config = dict(
    norm_eps=1e-05,
    qk_norm=False,
    bias='qkv',
    parallel_block=False,
    init_std_up=0.0315,
    init_std_down=0.0141,
    optimizer='muon_variant',
    lr_mult_up=0.744,
    beta1=0.93,
    grad_clip=1.0,
    warmup_steps=200,
    decay_shape='square',
    final_lr_fraction=0.05,
    seq_len=1024,
    steps=8454,
)
MLP neurons of a small language model. Each row is named by its layer, matrix (gate and up: input weights) and neuron, and shows model dimensions 80-143. Each number is 200 + 20 x the weight over its row's rms, rounded and kept within 0 to 999. A neuron's up and down rows have the sign that makes its largest values positive.
Before each neuron's rows, "fires on" lists the tokens most often at its 100 highest values on Wikipedia text that the model never trained on.

fires on: "qui", " co", "s", "op", "st", "U"
L2.gate559,182,234,205,182,230,190,218,211,179,190,175,218,157,208,146,167,224,165,206,216,227,191,210,219,194,180,241,200,229,162,206,187,194,188,221,197,194,211,225,211,181,197,185,183,219,184,177,181,176,219,180,215,223,168,198,215,196,201,180,235,192,187,223,213
L2.up559,218,184,210,205,193,213,220,221,182,204,187,181,183,177,213,203,216,210,197,199,183,222,179,212,216,225,183,211,212,215,212,228,187,221,190,189,208,233,151,221,224,205,171,220,217,194,208,191,231,200,217,178,227,228,236,210,205,193,224,187,235,212,147,196

fires on: " |", "tion", "-", "ation", "|"
L2.gate83,189,180,194,194,194,206,219,160,170,189,187,214,199,243,224,205,180,212,221,206,180,242,164,208,199,205,218,196,164,177,180,227,206,173,223,194,213,205,199,211,202,201,186,214,192,210,193,201,204,253,203,205,203,210,176,219,238,206,213,203,198,201,232,169
L2.up83,237,215,179,193,213,171,196,208,200,208,230,214,189,176,203,212,193,227,191,190,218,204,183,202,177,234,206,213,253,211,191,205,194,186,209,201,219,206,200,219,214,182,158,205,225,194,225,195,167,207,218,193,228,167,241,231,190,195,202,161,203,194,195,222

fires on: " part", " leader", " feature", "age", " cover"
L2.gate237,201,174,186,178,211,200,204,176,195,183,191,205,226,184,166,170,187,188,201,186,187,166,182,193,190,234,186,232,205,216,191,236,226,204,215,209,166,189,209,166,193,200,200,213,176,165,201,233,205,210,196,186,189,174,215,198,190,216,200,180,207,190,206,198
L2.up237,176,172,197,181,210,233,200,202,211,157,177,190,212,213,236,200,191,184,194,197,163,187,155,203,207,181,183,220,194,229,184,213,232,210,183,225,173,214,206,156,208,180,199,193,176,201,202,242,208,196,196,167,200,198,203,204,180,193,197,178,197,162,188,175

fires on: "ri", "y", "s"
L3.gate819,188,170,206,194,200,178,223,224,218,208,202,185,186,208,240,179,214,207,174,216,190,188,189,172,185,180,257,206,212,175,194,223,185,174,180,225,223,191,198,201,201,204,227,214,176,228,208,166,174,210,202,253,213,200,211,199,223,194,195,203,217,225,205,178
L3.up819,209,198,210,184,243,207,242,198,198,202,229,186,241,229,182,212,231,231,229,194,207,210,209,177,185,181,218,180,203,216,215,184,202,208,199,181,240,228,192,211,206,184,193,177,221,168,198,231,201,196,214,185,180,250,204,189,229,185,197,208,212,197,173,213

fires on: "i", "s", "ang", "u", "ide", "and"
L3.gate190,206,201,166,208,209,207,216,176,186,184,211,178,198,197,209,210,186,215,203,191,210,174,174,214,197,197,189,174,202,190,211,171,212,220,210,221,195,179,199,232,213,195,219,168,199,167,205,204,184,198,186,151,202,186,204,207,176,222,214,195,191,230,208,186
L3.up190,160,208,207,209,178,194,225,173,195,193,215,202,179,175,191,228,199,206,224,206,227,155,184,211,190,186,211,199,203,209,192,199,229,193,202,204,181,154,229,215,226,256,154,183,193,192,205,202,236,192,205,199,198,213,227,204,238,226,217,209,190,211,222,171

fires on: "an", "te", " F", "ran", "re"
L10.gate914,209,202,247,208,224,194,199,192,158,225,183,186,181,218,191,185,202,221,218,199,200,251,224,192,219,185,203,224,204,179,192,207,209,207,201,194,196,161,200,228,184,141,203,178,206,201,226,170,188,176,192,176,205,231,120,194,181,202,211,209,203,204,190,207
L10.up914,222,187,194,200,200,193,201,183,211,208,203,196,239,214,202,225,186,218,228,200,199,214,196,192,207,178,175,174,188,242,166,226,210,207,190,168,225,206,212,173,225,181,187,202,189,194,227,191,213,196,186,238,194,206,195,202,209,155,168,222,184,219,208,186

fires on: "e", "co", "ish", "gre", "um"
L4.gate486,202,216,161,193,172,235,241,197,210,176,216,195,228,228,180,183,215,182,184,211,217,197,218,222,186,178,202,180,212,225,199,197,204,176,202,171,176,194,223,210,206,208,174,186,193,194,181,232,206,189,196,207,169,188,201,191,198,208,188,209,208,217,204,200
L4.up486,228,228,182,207,181,196,184,209,173,178,200,197,199,226,209,177,192,212,213,202,202,178,211,201,245,193,187,216,148,161,231,173,215,201,233,208,200,160,217,214,175,179,182,208,173,223,203,188,188,209,176,187,165,195,217,204,205,198,202,206,195,210,186,204

fires on: "==", " with", " ==", " record", "ev", "rt"
L7.gate845,206,192,222,183,180,230,198,202,229,260,217,165,181,209,183,202,210,195,210,155,228,201,185,174,197,207,189,232,240,188,194,193,191,181,169,175,182,205,192,199,163,169,212,186,197,271,197,186,191,203,189,204,193,168,184,195,203,164,201,176,200,255,191,186
L7.up845,192,185,207,207,225,223,166,199,196,205,218,194,225,173,211,188,218,178,229,165,186,212,171,173,222,239,197,205,203,203,191,196,231,168,232,200,185,199,195,241,211,205,168,182,245,186,195,187,201,211,224,198,214,181,210,205,174,202,231,192,194,216,213,173

fires on: " is", " /", ".", "o", "ro", "s"
L10.gate826,205,185,235,197,183,214,189,166,214,179,200,200,220,196,206,152,196,182,191,165,216,216,197,228,223,184,179,192,165,220,212,206,185,191,191,212,208,199,181,215,190,193,226,221,220,190,200,213,202,204,195,201,173,213,199,182,184,163,184,189,178,199,208,169
L10.up826,192,182,214,223,204,202,157,196,157,171,188,195,216,209,162,204,229,236,194,172,206,199,186,218,198,207,188,214,216,225,207,170,206,166,191,197,228,197,167,214,187,201,166,209,191,196,205,179,198,203,197,207,176,217,235,189,194,214,207,184,175,234,172,183

fires on: " T", "f", "im", "om", "am", "ev"
L10.gate299,201,227,202,257,189,214,189,176,222,231,180,198,181,234,200,187,220,212,184,197,228,155,208,208,219,200,186,222,186,186,194,180,200,212,219,185,200,186,209,212,232,192,175,213,213,218,248,186,188,226,195,215,200,199,162,216,188,204,226,219,192,178,205,198
L10.up299,198,186,199,194,200,198,185,234,199,202,190,217,191,197,179,212,221,160,205,214,204,182,188,200,218,187,217,187,215,194,192,224,182,181,142,189,193,202,219,211,188,231,194,204,233,202,176,190,234,205,243,201,228,228,207,224,214,209,179,212,170,217,211,231

fires on: ".", "s", "S", "a", "A", "st"
L5.gate906,217,208,207,176,202,171,184,174,184,193,177,190,194,175,172,174,196,191,185,209,205,197,172,250,209,200,151,233,189,219,154,203,220,188,206,167,222,201,243,229,178,187,201,180,182,173,211,197,209,204,182,207,193,200,236,186,202,189,191,179,179,207,195,206
L5.up906,202,234,234,242,178,193,183,184,174,225,196,174,209,230,169,175,230,218,220,194,203,196,186,217,177,197,182,183,204,216,206,183,213,187,180,227,187,210,189,226,207,190,179,204,230,204,194,187,227,228,196,222,197,190,195,200,200,196,205,206,197,203,218,227

fires on: "u", "duc", "|", "br", "ub"
L10.gate572,215,236,173,201,192,217,216,196,199,198,220,214,201,213,191,230,215,219,205,169,202,193,198,182,202,207,214,222,208,197,210,186,171,198,214,209,200,208,206,229,233,205,207,224,193,193,248,224,223,188,159,201,183,202,187,194,207,234,207,195,167,224,222,184
L10.up572,201,217,217,217,228,156,217,190,219,171,197,202,214,189,238,222,210,203,249,209,224,221,179,234,228,164,187,202,234,164,185,177,198,199,217,220,190,197,152,199,177,204,221,203,177,221,205,211,161,204,176,217,196,172,200,220,249,214,170,195,191,197,200,217

fires on: "li", "ri", " or", "dy", "I"
L3.gate510,189,223,184,191,197,160,236,193,204,182,215,183,191,194,188,196,227,195,197,162,228,178,198,216,198,179,199,211,180,227,180,208,186,179,183,223,213,198,204,200,185,239,214,221,219,235,207,187,162,204,220,184,175,192,219,195,192,210,209,200,211,218,195,198
L3.up510,198,161,195,200,214,252,187,191,204,191,244,200,222,188,199,247,199,229,195,189,154,232,197,207,204,195,215,218,148,187,219,199,207,204,196,197,202,221,217,226,152,190,194,191,209,134,195,214,219,222,187,206,197,219,188,188,163,201,221,228,188,206,184,231

fires on: "th", "y", "s", "ill", "b", "ers"
L4.gate88,211,146,189,223,233,170,183,238,184,211,180,209,184,172,215,186,230,200,182,213,195,198,163,195,213,191,223,239,167,196,200,217,225,198,222,190,215,167,190,218,198,186,198,212,222,212,207,202,193,244,197,214,215,169,220,217,226,232,222,210,196,200,232,211
L4.up88,213,161,217,210,235,208,227,202,181,218,202,226,233,218,186,166,225,185,206,243,189,192,230,213,181,244,185,207,207,217,188,193,227,171,175,173,210,210,203,199,199,219,202,193,224,203,204,202,234,192,223,233,215,237,234,228,226,218,209,184,181,197,245,230

fires on: "an", "us", "es", "ab", "house", "re"
L4.gate50,191,204,232,196,213,183,189,218,198,204,193,224,202,190,190,207,197,191,233,175,136,205,198,181,200,178,215,189,191,227,203,171,243,205,225,150,200,220,172,197,209,176,172,170,185,220,209,189,198,179,181,219,234,199,194,229,205,221,196,209,214,212,233,181
L4.up50,178,195,218,212,205,202,228,199,202,218,210,192,177,172,179,181,187,208,208,181,173,199,202,163,205,196,187,169,172,215,205,201,213,212,172,165,193,162,193,188,226,164,193,191,190,200,241,181,179,185,175,218,207,187,188,194,201,170,161,183,204,202,198,179

fires on: " Cup", " League", "end", "ball", " champion", "rd"
L4.gate914,230,247,232,179,153,189,222,171,182,204,173,219,193,191,217,237,173,190,219,208,212,174,212,178,215,213,201,195,202,206,191,211,166,230,185,212,183,210,181,220,173,221,204,194,197,237,225,204,209,189,190,195,196,180,225,175,205,218,213,227,214,172,237,205
L4.up914,226,166,158,165,182,196,209,176,184,201,175,229,204,214,200,159,149,185,195,171,211,212,195,169,212,189,208,193,194,213,194,227,209,205,187,201,200,172,218,194,166,198,183,206,217,197,207,175,161,211,206,202,194,223,194,243,209,234,201,177,218,214,184,183

fires on: "on", "p", "mon", "==", ":", " live"
L2.gate125,201,177,185,204,215,184,227,212,178,205,190,178,193,224,217,195,180,219,179,179,239,227,195,223,202,225,206,221,203,206,196,170,198,202,217,176,180,199,212,194,241,207,205,187,182,227,188,183,208,199,197,205,197,201,205,196,209,181,177,201,182,236,234,207
L2.up125,177,174,197,219,224,187,239,207,196,201,178,198,155,205,214,221,202,207,182,222,202,186,249,212,195,216,219,229,200,183,211,179,203,204,193,179,165,180,193,207,203,180,212,208,182,216,203,205,187,199,237,229,202,201,185,221,200,218,218,204,198,245,242,162

fires on: " c"
L2.gate911,175,191,210,205,189,209,204,198,201,179,228,208,174,211,197,205,220,233,233,197,221,203,251,189,204,210,243,184,205,197,208,217,215,218,187,188,185,187,187,191,211,203,176,161,180,164,169,212,179,202,228,214,202,228,167,216,171,181,190,238,197,167,181,201
L2.up911,160,230,197,216,161,211,225,203,219,201,197,181,156,208,192,204,232,199,233,208,238,206,181,198,236,254,201,175,222,187,184,159,229,251,180,211,203,192,185,205,227,191,173,192,192,171,217,196,235,227,220,212,210,234,168,191,169,198,173,238,168,200,228,243

fires on: "m", "ten", "f", "el", "ev", "ven"
L4.gate926,190,193,188,232,179,211,203,182,198,179,186,204,187,213,204,167,223,212,185,193,214,197,223,175,176,216,189,218,191,216,210,161,186,220,209,189,244,183,192,210,216,221,195,204,215,191,193,198,170,219,173,189,169,194,180,240,209,221,218,216,178,186,212,246
L4.up926,214,146,220,171,200,211,163,198,170,186,238,201,210,203,175,213,183,168,191,224,194,187,203,209,236,192,227,192,203,184,189,174,205,210,195,213,185,194,215,173,192,213,171,180,193,194,223,204,209,249,218,182,199,213,226,197,191,233,260,239,198,223,225,193

fires on: " |", ";", "\n", ":", " number"
L2.gate95,179,176,180,185,219,214,185,220,178,173,213,156,217,186,200,178,214,199,208,202,219,233,202,195,226,206,203,195,173,210,199,213,194,200,219,185,192,234,215,169,190,234,182,183,172,201,198,227,168,254,197,202,183,218,187,177,209,174,219,228,189,190,187,178
L2.up95,186,184,186,187,182,194,212,235,199,201,197,183,213,195,212,220,212,200,223,184,214,197,218,227,208,214,216,206,154,188,229,168,181,220,210,217,187,236,186,200,195,209,235,192,197,185,214,197,206,201,197,221,209,232,156,211,248,205,234,203,183,207,189,198

fires on: "lin", "il", " British", "le", "ar", "li"
L3.gate669,197,197,188,171,215,207,217,192,187,208,200,219,191,222,225,202,185,239,214,202,178,192,209,191,197,174,201,195,215,184,196,177,243,214,214,208,165,211,198,191,201,201,199,214,225,233,196,158,164,221,202,208,192,219,170,230,212,171,208,171,182,208,227,208
L3.up669,176,211,193,166,210,225,231,200,225,183,220,166,174,180,179,241,228,209,189,195,158,186,220,208,191,223,160,182,208,193,208,174,199,177,199,214,209,189,200,161,208,235,209,192,209,203,193,194,215,270,217,199,183,172,207,203,177,193,193,184,204,190,187,197

fires on: " fa", "van", " Na", "£"
L2.gate168,186,213,179,202,211,166,165,208,191,230,225,217,257,182,184,222,212,227,191,201,219,225,201,218,156,196,229,187,180,201,216,177,233,207,231,230,215,229,187,230,197,198,193,169,224,205,193,212,194,202,140,218,238,192,218,189,165,200,211,204,215,212,208,190
L2.up168,157,182,174,210,201,194,191,163,184,221,207,226,225,180,194,220,185,175,207,198,199,195,181,210,192,204,237,223,198,215,181,205,239,206,211,225,219,201,215,184,216,179,209,160,202,181,164,262,237,197,196,200,236,198,225,195,180,244,236,225,237,209,232,185

fires on: "d", " d", "a", "ard"
L3.gate124,190,180,217,179,180,225,183,176,221,205,156,192,204,181,201,252,208,215,202,200,236,207,177,180,216,209,193,215,195,216,209,209,170,216,218,175,175,194,153,240,224,217,221,195,168,198,255,221,162,222,178,190,209,199,226,207,179,198,189,220,189,194,225,177
L3.up124,196,199,187,207,174,205,180,164,205,190,224,274,185,158,204,187,239,209,199,184,196,185,209,192,224,214,193,198,198,177,224,196,175,181,199,172,187,206,215,180,200,199,184,201,173,166,211,164,184,202,175,189,177,222,186,212,204,197,206,163,215,198,210,197

fires on: " not", " to", "ed", "us", "out", " years"
L7.gate875,191,168,195,201,213,206,203,202,164,206,176,177,193,211,188,211,213,196,219,195,197,183,177,186,215,168,208,215,192,186,216,242,168,205,198,215,234,201,201,195,240,227,179,221,185,193,218,195,198,188,222,213,199,183,207,182,187,185,193,141,180,194,151,199
L7.up875,187,171,178,212,203,191,202,195,226,183,203,216,200,197,181,223,228,179,154,221,182,159,189,204,203,225,189,175,190,167,185,203,192,187,204,176,203,221,210,205,208,197,213,192,213,231,180,161,229,213,230,221,181,168,215,188,178,222,207,211,199,222,174,191

fires on: "re", "'", "r", "t", "ent", "d"
L7.gate730,214,208,234,204,199,184,190,223,230,203,198,248,228,177,161,194,193,204,196,219,159,161,162,174,204,197,209,203,206,216,181,201,203,148,215,154,213,225,234,202,194,215,200,201,180,211,202,210,222,199,218,202,213,192,211,195,186,182,154,210,177,209,173,223
L7.up730,226,202,208,215,212,221,209,203,166,201,203,244,197,227,186,188,215,199,222,217,236,204,189,175,174,186,189,188,203,222,204,221,165,202,198,198,215,207,176,201,194,188,226,190,225,170,216,212,211,149,219,227,176,187,207,196,201,210,215,219,191,215,164,196

fires on: " to", "ly", " I", " not"
L10.gate657,189,172,183,195,225,165,239,220,201,222,193,191,198,216,205,165,222,213,203,207,202,223,213,206,231,182,213,188,175,172,206,189,172,158,168,191,223,212,213,171,191,205,192,207,220,193,223,213,218,199,176,216,178,175,182,188,172,195,239,150,159,173,169,188
L10.up657,225,205,190,199,179,209,169,156,188,192,192,253,217,206,194,222,196,188,208,224,169,208,234,171,201,186,206,197,172,180,186,187,198,158,208,155,209,221,200,186,183,190,215,187,197,194,143,195,184,183,211,194,204,184,219,206,217,199,163,206,222,243,180,207

fires on: "ish", "ring", "ni", "ist", "ri"
L3.gate315,186,216,218,219,170,178,196,185,199,205,177,173,168,189,200,183,204,174,195,175,199,200,192,169,204,157,194,235,154,213,179,210,221,224,191,189,179,166,211,199,207,196,179,178,171,192,185,207,199,209,200,182,208,217,204,154,193,186,198,209,182,220,209,216
L3.up315,182,204,203,195,170,197,223,199,159,204,219,214,188,202,184,204,201,222,224,218,177,188,201,233,225,187,186,201,205,213,196,182,208,221,211,262,182,172,208,194,198,191,160,179,192,205,188,198,160,232,190,199,227,202,240,219,210,151,159,221,225,257,244,208

fires on: " Di", "di", "d", "dy"
L3.gate455,197,255,212,190,176,185,181,182,259,201,223,199,178,193,182,191,200,213,177,187,207,233,227,147,227,226,177,214,199,201,194,204,238,212,222,194,236,232,210,189,200,193,219,193,162,180,193,188,189,219,205,197,189,197,192,182,196,196,211,201,204,223,209,202
L3.up455,196,215,177,182,226,170,189,202,198,211,193,205,204,211,210,217,205,183,175,213,168,224,219,189,215,213,202,189,185,221,232,189,207,226,184,212,217,212,228,179,215,184,211,215,195,215,200,208,195,207,165,188,198,215,196,170,218,213,233,206,144,243,205,162

fires on: "tin", "ent", "et", "ttle", "age", " different"
L5.gate334,195,198,169,206,173,227,209,198,233,188,171,170,218,206,213,166,191,207,205,188,200,206,223,187,211,219,209,199,176,193,218,222,223,210,185,173,212,223,209,185,199,186,186,188,211,160,241,204,220,214,181,199,215,193,175,196,200,224,168,188,191,161,191,163
L5.up334,188,183,184,179,206,247,216,180,220,172,235,207,216,197,236,183,215,197,232,214,192,204,205,173,194,169,203,154,218,205,216,217,170,196,238,224,197,214,183,196,185,199,181,224,217,198,213,140,224,208,214,176,215,184,183,196,220,186,196,248,207,173,166,207

fires on: "il", "her", "le", "vi", "ric", "van"
L3.gate759,196,200,185,202,215,176,204,202,180,200,195,215,201,201,226,173,204,205,220,202,225,185,203,185,195,193,208,191,195,195,209,191,208,199,196,203,210,216,216,185,195,185,189,201,207,193,153,214,156,212,166,258,200,219,177,231,174,185,205,176,185,218,209,164
L3.up759,148,209,240,190,210,216,226,190,179,197,197,206,209,200,212,233,204,168,156,225,198,177,183,199,215,212,192,181,200,194,188,201,186,197,194,225,191,195,190,157,190,197,185,161,200,186,217,229,209,217,224,203,206,228,209,179,201,222,202,214,197,210,220,199

fires on: "g", "s", "ing", "t", "m", "mm"
L5.gate506,179,197,187,198,209,179,196,218,240,190,189,181,194,198,213,200,198,201,169,211,217,246,205,206,177,242,175,224,214,159,187,227,142,174,194,179,214,196,216,202,190,179,226,219,190,201,212,177,180,222,173,209,190,192,212,187,194,200,195,172,196,230,240,230
L5.up506,203,180,194,185,216,217,197,204,200,206,234,155,219,205,190,229,179,187,191,195,206,193,230,185,219,187,194,191,229,216,231,179,204,198,239,171,217,179,202,197,184,216,200,208,223,205,184,208,182,194,216,207,205,193,172,212,211,198,187,200,220,199,203,220

fires on: "P", " Con"
L2.gate698,187,172,179,207,205,193,214,206,195,196,180,160,226,208,209,145,206,195,204,226,214,195,209,214,168,209,193,191,194,242,178,201,215,196,185,192,222,159,199,208,190,163,230,177,200,223,178,186,166,181,198,191,226,185,191,207,202,220,223,204,199,170,198,200
L2.up698,165,202,254,231,202,218,211,200,193,209,188,198,203,201,203,177,202,191,194,197,225,220,195,184,197,213,195,186,197,206,212,217,167,218,167,211,176,221,190,211,222,215,200,144,205,193,189,197,221,165,210,155,191,235,190,193,174,187,199,188,174,196,213,174

fires on: " co"
L2.gate100,198,218,152,198,183,217,180,208,217,194,227,224,164,238,180,162,216,216,156,229,203,226,194,229,195,180,242,196,192,205,214,227,209,238,195,155,197,204,183,200,191,178,174,193,178,185,204,183,226,233,209,195,209,183,197,196,223,199,199,217,194,160,199,201
L2.up100,193,170,193,227,190,185,211,242,195,210,212,225,197,194,196,200,232,212,200,218,186,196,191,193,216,223,187,229,218,220,147,232,192,225,201,171,186,172,186,207,199,215,184,174,198,204,202,219,202,210,189,176,228,186,203,202,158,201,203,187,215,176,166,194

fires on: "==", " of", " with", " ==", "pt", " for"
L7.gate617,177,203,210,156,195,191,216,206,195,198,227,191,198,203,220,234,194,168,226,170,236,230,188,176,178,220,182,222,226,187,162,225,187,191,217,196,187,226,222,183,227,173,187,201,211,228,185,212,214,202,213,213,220,207,207,231,180,186,195,189,230,226,188,200
L7.up617,196,178,222,189,210,217,201,180,217,185,217,190,193,170,210,204,181,210,223,187,221,197,194,228,188,191,159,185,224,187,188,213,184,224,189,227,167,209,189,180,220,176,170,223,231,177,172,214,200,194,231,230,177,206,226,228,191,202,224,182,207,210,226,191

fires on: " Ka", " Ko", "ry", "ty", " life"
L2.gate856,198,194,161,241,168,200,184,202,226,206,218,225,202,204,205,169,197,255,198,204,205,193,221,174,215,211,229,173,192,195,168,193,194,198,203,198,237,205,246,203,202,205,227,197,198,207,180,191,231,185,183,181,195,222,205,179,182,212,200,236,182,237,201,208
L2.up856,210,189,178,210,167,245,185,198,238,199,234,201,215,211,206,163,207,217,189,189,199,190,238,153,198,239,218,204,192,205,186,186,183,202,188,215,233,197,250,196,212,205,185,209,211,195,187,196,234,192,199,172,214,197,211,211,192,219,221,216,237,230,173,208

fires on: "==", " =="
L7.gate165,195,208,177,156,178,207,178,149,201,202,209,221,164,230,191,213,209,158,204,206,244,214,203,211,182,214,197,186,223,205,195,214,200,172,204,231,178,207,222,176,203,196,186,194,211,203,230,181,187,176,176,205,180,186,183,214,229,189,228,195,223,209,204,217
L7.up165,186,210,182,181,179,181,168,190,225,162,205,206,181,202,238,206,213,219,214,179,255,210,192,218,181,225,193,172,219,191,184,224,174,194,198,233,197,167,230,171,204,212,184,210,228,184,214,214,210,191,180,223,159,199,174,186,251,176,226,227,202,218,201,187

fires on: "I", "ent", "id", "d", "fer", "tic"
L4.gate449,208,196,234,185,187,200,208,181,207,185,185,209,202,186,153,204,187,208,178,190,190,190,152,194,184,197,198,188,214,201,186,182,203,222,199,198,203,219,212,207,189,220,209,232,177,219,195,226,220,260,189,174,185,213,178,170,218,202,204,243,213,201,187,181
L4.up449,214,196,197,255,166,237,179,187,171,198,193,190,206,199,205,195,196,207,221,191,231,167,196,223,192,184,202,181,207,187,191,160,191,182,203,211,220,226,176,220,180,177,200,211,197,233,221,210,205,151,192,198,209,200,177,199,214,204,213,185,179,238,197,238

fires on: "ment", "pi", "ction", "ation", "age", "ent"
L5.gate707,185,198,196,191,170,223,171,177,192,202,192,199,196,248,198,175,192,198,188,169,193,184,218,198,166,180,205,198,217,207,222,185,238,178,227,162,198,236,201,225,224,188,174,210,221,157,203,185,198,207,180,221,229,185,189,223,199,206,175,195,203,179,234,203
L5.up707,186,174,202,206,208,211,209,246,226,203,198,209,184,202,195,204,205,196,194,201,207,198,225,169,203,193,218,200,250,239,183,218,215,223,210,176,217,199,181,227,206,168,197,200,204,229,204,175,209,191,174,180,187,172,186,204,212,204,214,176,178,169,167,212

fires on: "ro", "duc", "gh", "o", "la", "bu"
L7.gate700,189,216,201,182,208,191,184,166,208,189,195,189,205,202,180,227,213,203,183,150,196,184,175,209,197,212,199,185,187,173,187,211,189,217,195,176,200,184,160,221,158,217,181,189,189,190,216,201,184,218,235,179,203,181,175,179,196,198,207,209,172,200,205,186
L7.up700,185,213,198,187,206,182,202,191,192,177,210,199,210,196,213,184,222,242,195,212,219,204,211,201,195,205,166,209,200,200,202,178,197,184,189,201,189,189,179,226,205,160,169,200,181,177,217,165,195,198,175,224,166,207,188,239,177,218,197,191,171,197,178,193

fires on: "port", " show", "ment", " Team", "See", "ter"
L5.gate354,179,214,211,181,207,157,200,197,225,207,223,184,181,162,210,195,197,198,208,197,225,205,209,162,168,202,223,177,216,211,209,191,191,190,169,206,168,217,173,195,180,194,207,214,221,185,202,184,210,206,198,240,220,206,193,208,187,213,201,219,191,194,211,165
L5.up354,215,198,159,195,221,193,207,206,208,241,190,195,220,183,213,176,216,233,181,195,183,210,195,237,203,201,168,184,200,172,217,220,193,218,194,196,198,205,216,213,194,212,223,220,202,199,191,220,187,211,184,200,180,206,202,217,195,157,212,189,203,225,194,240

fires on: " Ha", "ha", "se"
L3.gate29,200,199,228,148,206,211,179,191,177,165,214,224,166,207,208,246,196,180,202,193,192,216,190,221,200,163,218,171,244,206,179,227,200,246,206,167,237,201,217,157,199,194,199,198,197,197,217,199,180,202,176,201,195,184,195,197,192,213,183,256,189,213,203,212
L3.up29,168,181,230,196,218,190,164,202,174,173,180,217,191,145,194,217,201,211,220,181,207,223,161,174,191,199,176,171,207,185,186,234,187,196,196,193,206,195,210,216,196,198,179,156,228,219,195,209,186,201,177,203,187,167,190,183,188,202,205,179,221,192,176,198

fires on: ":", "ism", "ba"
L2.gate518,191,238,225,188,198,219,202,183,199,168,214,183,192,184,211,229,220,231,207,208,216,215,247,201,213,214,199,178,211,180,176,193,165,235,212,203,209,205,185,195,220,212,172,186,165,163,194,195,212,227,204,189,192,206,162,165,177,230,192,183,178,194,222,184
L2.up518,141,225,197,199,212,208,209,218,220,207,186,199,185,204,196,197,208,159,216,179,183,219,189,222,186,152,190,204,220,198,217,222,205,182,203,232,182,143,195,201,229,176,202,204,184,205,247,234,204,193,196,236,179,195,216,220,184,192,182,217,231,183,221,224

fires on: " Ba", " for", " trans", " fa", " Wa"
L10.gate432,210,171,213,167,213,189,198,194,179,202,181,236,200,193,187,217,198,191,168,210,211,182,226,184,196,188,173,208,256,188,177,205,177,247,202,243,193,211,209,207,193,201,186,201,172,158,246,196,181,221,187,170,166,206,188,211,180,181,196,208,178,189,221,228
L10.up432,187,224,208,170,200,193,182,187,182,214,212,264,185,222,206,191,202,191,206,224,207,203,194,195,184,216,222,203,203,195,236,205,184,171,198,175,164,206,178,218,207,153,221,219,214,162,225,181,192,185,194,192,214,225,163,180,212,209,196,205,197,211,171,222

fires on: "\n", "le", "i", "re"
L3.gate793,179,223,196,205,213,220,201,222,180,174,214,218,181,203,200,195,239,207,211,166,201,189,219,211,147,193,231,197,208,180,193,173,214,221,193,178,173,173,213,204,186,169,208,190,195,218,188,197,209,202,175,190,208,180,199,214,182,160,187,251,205,166,223,221
L3.up793,194,197,184,134,223,204,193,185,177,192,199,190,242,212,197,220,242,200,217,183,215,200,187,255,175,179,210,219,191,209,230,195,202,206,196,178,193,181,192,180,198,198,216,213,203,224,209,183,171,200,191,208,204,168,211,204,199,221,178,252,207,189,200,181

fires on: "ut", "und", "and", "li", "out", "et"
L3.gate515,205,195,194,248,200,194,196,205,187,194,235,187,188,186,167,181,174,220,207,218,183,170,167,190,195,203,219,209,205,215,217,253,216,213,230,190,210,230,217,186,196,183,190,174,175,196,197,212,214,210,181,199,198,193,226,227,184,181,185,212,201,228,210,174
L3.up515,245,201,214,186,199,171,209,214,186,208,193,176,196,212,174,210,186,196,208,199,206,183,187,172,201,215,173,176,230,200,199,199,182,207,197,210,189,211,190,181,199,192,203,191,165,211,170,191,222,177,195,209,204,183,196,236,189,197,175,195,218,183,192,199